Weights of a small GPT-style language model, trained from scratch on English Wikipedia: rotary positions, no biases in attention or MLP.
MLP neurons of a small language model. Each row is named by its layer, matrix (down: output weights) and neuron, and shows model dimensions 16-271. Each number is 128 + 32 x the weight over its row's rms, rounded and kept within 0 to 255. Numbers have three digits each. A neuron's up and down rows have the sign that makes its largest values positive.
Before each neuron's rows, "raises" lists the tokens whose logits its output raises most directly, leaving later layers aside.

raises: " \"The", " \"c", " \"I", " \"C", " \"E"
L7.down1020:130153162110132102161225131123165124104107142174143106176098176148132142132188065095132113103107207126104104160110102086118142104110171112097118146101116097117102151164106078144171195130104149150106073096103147131171119172120106127113160161154142187167155136085150217107195093089133088088093128172157126117184143092137141102120177142125166101175094137121169164091085131160109110054180093194183126108151097103132121093119081165079156147087132112123102155096136154162094161166116180117133128141108139093119105057111128124068126134103114124081155117090096091088142161202173096144089124160139161114104123055122168173145140178173106154110050082079140123124126154152091146160072098107134181122131176094134175158108163096184139105189150168132106100139150152153178090173137127

raises: " crossed", " spent", " sailed", " been", " lived"
L7.down1893:147152114133128066111016104119138188115100053126204121129171167125112148189104131084126098170124144089151130147110118156105159142136116171161121115164128099194091113104154122137156173146204093112086078162126154056154105136116112159141154118155135147126094130102115126128107136098143069125176127191139137136128072103161185156151112109099132089113101115138135093119118111112130091163104050127122140162128166137088117129121148095178207109094137150177097120064120091142120141150147157124108111098143112163137159114133143081095167161054120180114110056148125097111137182195108110095082163073137126137161120246118126125145102143122132123153069038132138164132084128141123090120117097172138134137131077138127132108209130125091154137090167128113140138115146074108174090108143138

raises: " to", " until", " To", " through", "ura"
L10.down201:136119136121149076068083117124119092141165161114170115159115116095131080121162107123148151110148129118181095116096107131106098143111134140145152127113145121103108121135135117127138100124102070124151120138102143097181086164157132099116064138143118143080133132197169160154069123048108127108121036171127133125100112126130171103126098092137159143159095101072090124164191185123152070144115108161085109122139169124123113111138143093158082146104069133141136114106118084160098150174078130122148128091133106147103139048135087125151163146148179193132132091081122135123166147138127089149129114174179158136157116182167125103151127149170113126086165043127131097167095108215141121085150160205109193144149150146117104119097109129147168121092197088156152181117146131180094051123083122

raises: "na", "mel", "nic", "k", "k,"
L7.down678:112125147118093151087165149106139088116078151121106129118109142123182119150079137113192173146135139105118126116140141149081129151146115107112114127115171086178073165137131130100143188171153147134166125163083139182141081123196189131106149153121140128071130099078111137101087122146144051150123091180134158154107183154099092096165138126111142120142072072085115193140111107149176134104077168122143102114103087118147170096196034165142157134098153142098092066141142125165134127152087117079121124164124123148154079110116168095152163128111136126090139128128169132065092120136108150120059163128085099081082109092112099090145136124074091146107000142062196127173153131132124127135105157202142157221123130130084141114122149131106100181134161099151105164078089153118145071084191148

raises: " versions", " aspects", " parts", " areas", " children"
L7.down90:137171158086154103082155142142141128101139145146166127140110114121202098194236095120115159111075123152162106075174109093109097062107110157130163115112147117146077140157037114110105170195112105171151141099160160100121146118143180164106174155065137128139109117164155125135118141131159134098114123169124068147137145129128139131126138211119080101129117101105158160108140146056137131107131208093094107167127126154055100116088114188117117107076100170117082135126121076087137178104122063082137132152120149097044100105091205136099145163120113071176114118107075147116129077101140109154176138128155112119071101028099127161111097122153154160150070226154128125124139129153083162135134105146147156117128145114125129125146131119172182119116165097102143101145123101088192097124088126

raises: " lives", " years", " progress", " life", " history"
L7.down211:138139103098160087139124158102105104139112085090182170119168163152131118189079126148116092109154161086084102181151148076159129109146117117138101166163112146085102151125129164155131145185201131077133154145167114131144058074121162110065169131157144105125122141165158079129145117115169095121102155119128148152096070145151098107077079085131110108099117144123123119067117091111121157144118110131102111135101097156111117066170136113073168177144131164174129140141106141121123108113100084110112101099148147092122126152156099101121107147141098112118145165116080133159170171091165123107079111099123133143161078000129031141136155098151141107124150112136103190166167118175115072154165137096181219137138097166111136193137155126145076114108150095116229107085134157190087184136083111

raises: " unit", " Squadron", " squadron", " squadrons", " Commander,"
L10.down1300:132162116149109082135079095126124161133165159135077145133090126088112169199107091187126120118125139086155078121180144182186118185136124139094121145116110088161163187131118130205137126092134165132115128136090082047167106138143151137114141146113143148091134034125155111092128118137117088158139157124083168130153136147174136079088116092159189120119170138097097114120127109143117121076128139113167122100138135179131077118126132114109129147087109159121127111048148086065111139172087105164066117095103133142129099095113105138093070120149111141138123090149140146174108140126131103189173181144141118142149098086097130104086185203093058130123126153120144100095153062182128095126112133114127089206187119135135172128149133092144091140121088178102085116165143112105138151119117148

raises: "gen", "ide,", "hen", "ider", "ch"
L10.down832:139120126145156103140160119098133078127108140144131159150156123105106077152113148071140111183167165095113119193135171165123114163129179116128166173072155100140128162196151072081104120133118122115120107158156100084131078129136058086146129140162133130160085149119105112081065108113082126134142118115101198136100127088136188183110111109156086073122137105074100073115124085143080115103157151141099158101106143095101119130126124120160081131081151126195121139126136163123109143118123129122173165155142107144116161119131147077116136163105092145087132143106103060120133149129132066119128098131141103113132124152114089162085125152154138089112179237148125170126109125129072152108094165134108131122142137098023096030136150124101138145128142129115110166096123149091100173101176148

raises: " year.", " year,", " year", " years.", " years,"
L10.down439:157087095211129139128080129166132134156166081165158115123154107128143120141194092141099151107122153150096184117105086080096120154097080118111163079112139108151111086178091098171168088128123119185103126098133071106147144143061156091128151107170119093138171126202163171127158157105137126135169113106154121154159167196112127113143099110099120163123114109140199110118101103098115102159107181107144094103122139103082109131080182158171036079155212071094138150133170097099140098108140106118159165127136094148159132141148081103100131086158148151118135159130138131160143117186135127136149158148100158080138177060099146128133094157151092142067197125101133173097097132154094073160118089101112090139139094137130085142137155177129103151117128117071164121140148128107185056122132075

raises: " \"C", " \"L", " \"The", " \"A", " \"G"
L10.down315:138119148057172097132093144141162110119184144144114104150124093136162117125150135123141112088124156097157126129145135116154120131112129121068131102142120153129191159124158110134175138147210144134149101116188166134118139152119145162126184116100159155160145162117118145108186160061147138094136099191146074131163167149134169112111129108158127095125097151108112126099156141166142151127118109146093096163122117217184129097121085126115153204089206159162135099133105178147105154130113110127103124108155123121172118101125154152107154139147128159075158104121172134111110184204147133103115128113135153135084096134160115115137181164109089106095100054147148076141159159168128145106134165089177255108111146109136156163162122136188176125111078143155107145077102066123152119138189098